Weights of a small GPT-style language model, trained from scratch on English Wikipedia.
Size: 10 layers, 4 heads of 128 (2 for keys and values), 61.3M parameters.
Architecture: RMSNorm before each block, biases on query, key and value.
Training: a variant of Muon for these matrices, 703M tokens, 10721 steps.
MLP neurons of a small language model. Each row is named by its layer, matrix (down: output weights) and neuron, and shows model dimensions 0-95. Each number is 500 + 40 x the weight over its row's rms, rounded and kept within 0 to 999. Numbers have three digits each. A neuron's up and down rows have the sign that makes its largest values positive.
After each neuron's rows, "fires before" lists the tokens most often just after its 100 highest values on Wikipedia text that the model never trained on.

L5.down1190:451529430527450499552516545445462476474523550427481487516484529476500495502470447468524443493520502512518486532470500503559460500448581447538488448595513476517523471554542493508468487463548487479540458559457521525571476409527485434474552539505526514511547633522506479484564544467549525480
fires before: " |", " a", " the"

L6.down962:475548463462477507561462487447474538478468510481509509535509465480449435490542552545487487521489497491553496354583519472519541535483491463509552495498528424388517444376470479422459509523506551549550558490470579580521573481538480504504436421494446467583545501520461490558450402513479488492
fires before: " a", " an", " the", " American"

L5.down664:432455507536527472568517491540534557475482522551437502461419622438423516466497531498535482538598479467413521528495505548465542516508524436514534467519468435466517526491500557459511542501450444526489422512524522509431470448587553542504510554521489459426520527543480435579479448501508442507
fires before: "a", "s", " and", " were", " |", ")"

L5.down1207:575486484508520419415528508477502551452530465499436495418448552538479487512502489486458559547476480561510508514457499437487477514494451521423514491500512504539500459512431548528548478512539497551531536518521527446459497562527532503537533509519542472500425431525503559477495497472555408549
fires before: " |", "'", "-", "th", ";", "\""

L2.down595:466544498525451487514505557437463431445417450510428565468535478484549553513539465528534525493543500484489526418508422533458523522468564511473523504558475447553545509428487515519480403409501463499559477504501529515565481507458533456494514598460445468472449529567490460471461485475464508455
fires before: " |"

L5.down395:500533547452460485523466490499532492517476472468500494538531496523481477563522468545467441504504411531478632524510465533554493532580508476545452424520558533465434516477487413445487458464418437512505499481486550460580500447562516423509425465517508462542553516467492512518498568475563535504
fires before: " the", " as", " a", " in", " his"

L2.down1171:421504445517487479475509453472495527398437536509552492479490490509435508445476485533501517520486487533460517546577470519592503533500550478457463534455480428533374501571514453550568511513471464544516562499524467544548515503516503480484460524497450524551478468501469446431496496515538512526
fires before: " |", "s", " ("

L2.down411:513428574536564606509487471504550439435474522503515500473571424501505507563432467489507481534493497512491509516507508497501483544498492472504506491444512394484477462511522418466506467433461508543500522470437487452504456484560505536496519511548479463523513465391474483539545477428479537467
fires before: "\n", "---|---|---|---|", "4", "self", "m"

L6.down440:487534488498465455448533526519451470454406512358572518471510478503577509499565513540534557574440443521487541488466539481448462502426528520522469489485524490588563457546503442467421468500476546530553454543445521427432464494471499510520572527450535496539518497512450523441521537534506540481
fires before: " |", ".", ",", " (", "\n", " in"

L6.down951:485487510466546517529541502538545502475500512568425530518524469479457458533505396486466493515487535540554475519480487531587572529552449596496520547498524535571552470463523519465497499467482475450545489496537538489504501505484531479502495602493494458487489523463485511403492386511581472524
fires before: "'", ",", " |", ";", ")"

L2.down744:528483510496510504516451497499519535508406530602488529491456478542530520444463497472508447479520560479495513555543421526521527516505550433502543532609475549451448555573551567462483513483417488551482469487535505476403468533456542536552484468417527466511428432518446489540570502451460484540
fires before: " |", "s", " census", "-"

L5.down816:491472445465445526529543482471515457475470487469541502521513460453544489523512479489474488563483521529515512408466441525524503589474478518516497387376530459487518552492467403524524459455483454457472465441525525432543517440523541522483582489495469473531460483468489523489508415530478490499
fires before: "-", "\n", " "

L2.down221:464522444564513450455508473484529434536478515513544555455431502535465521484547474522452451466609454478454477485472549546458429484478499456508440521553540426570513582505479531439470512593493477560470514551539558550499494505442604539479447534541514470553497502429570501504529448483515472496
fires before: " |", "36", ";"

L6.down1181:464442470522532457549449505493523446458410494486490507528467512531492469534489530474464584466533552515557476498452536575523513469505537514512468507556436517483493488553524539498504476488483449529432493487520548507474538448500476467457468506415608528551519502547520465493572489476478599486
fires before: " |", ".", "|", ":", "s"

L6.down287:460513458438464579508524511533497508523504489629490481521487524478611501537473578551513426544459524550615504538567471392443617527601511505506527508507488526410533471529493511471538462519483511480453464482515582473456499517487506510470519538430554437577513532535441517528443487494549464536
fires before: " the", " as", " to", " a", " one", " by"

L6.down1086:436534539540466487537493465448505458405473519513513521474487519538548480404538437431533470541495468509495623417517557550518607466489492508490516497499513415497539499503507503529506457431526483448552479482475592501443471501562467514506607449464500493509527492410464499481530477492586484487
fires before: " |", "("

L6.down732:474502440506593544457527446518449555544537542526626471415462487467433468556496455496523469450531485410446481552514498484482439507493520473513476476522459397496530510542499516509534517478445511540443540524478494513554550472538478416546519508439450536533514483536451500508510530511545531546
fires before: " |", " York"

L5.down1120:427523471522504534537460464441482487448539482471535517487444541506516533573489512490526489481497488459448508458481479445467500527445527517452531502458572469500599477402487510443543499535495494488541458531441458511501496546580500440514538481556508485438557512508431444506459480560541455439
fires before: " |", "|", "|---|", "|---|---|---|"

L2.down859:439504471492501469540486508511487508506401534568486479441519500518437488441449515513544531545490447493469499512510413495544519554522539454524516529421520531532453414569486505509471586492493472510461487561476481560443502513447512533468515479424528503535487533482494520483517504418498539514
fires before: " |", "\n", ";", ".", " pm"

L6.down926:444491525528529529582478535511504494537454450482521507414495537460467439473545554431490450508475538523543562426532518509490572549494550520530519473499525508442524532517545414454463494528429471499530503455478546489505578502537482524518487491502517425502514516473502501375418497527520493470
fires before: ",", " he", " the"

L6.down1040:486519506551508528459538513477534497489430486512459491570444547463485550448421486563489568442487467478541502576548496486519545530553446461487514536496519464511502525533607479536529543531600496515504539555448452505497550461443454461571513476474493486476494507526499459481534400521498539490
fires before: " |", "."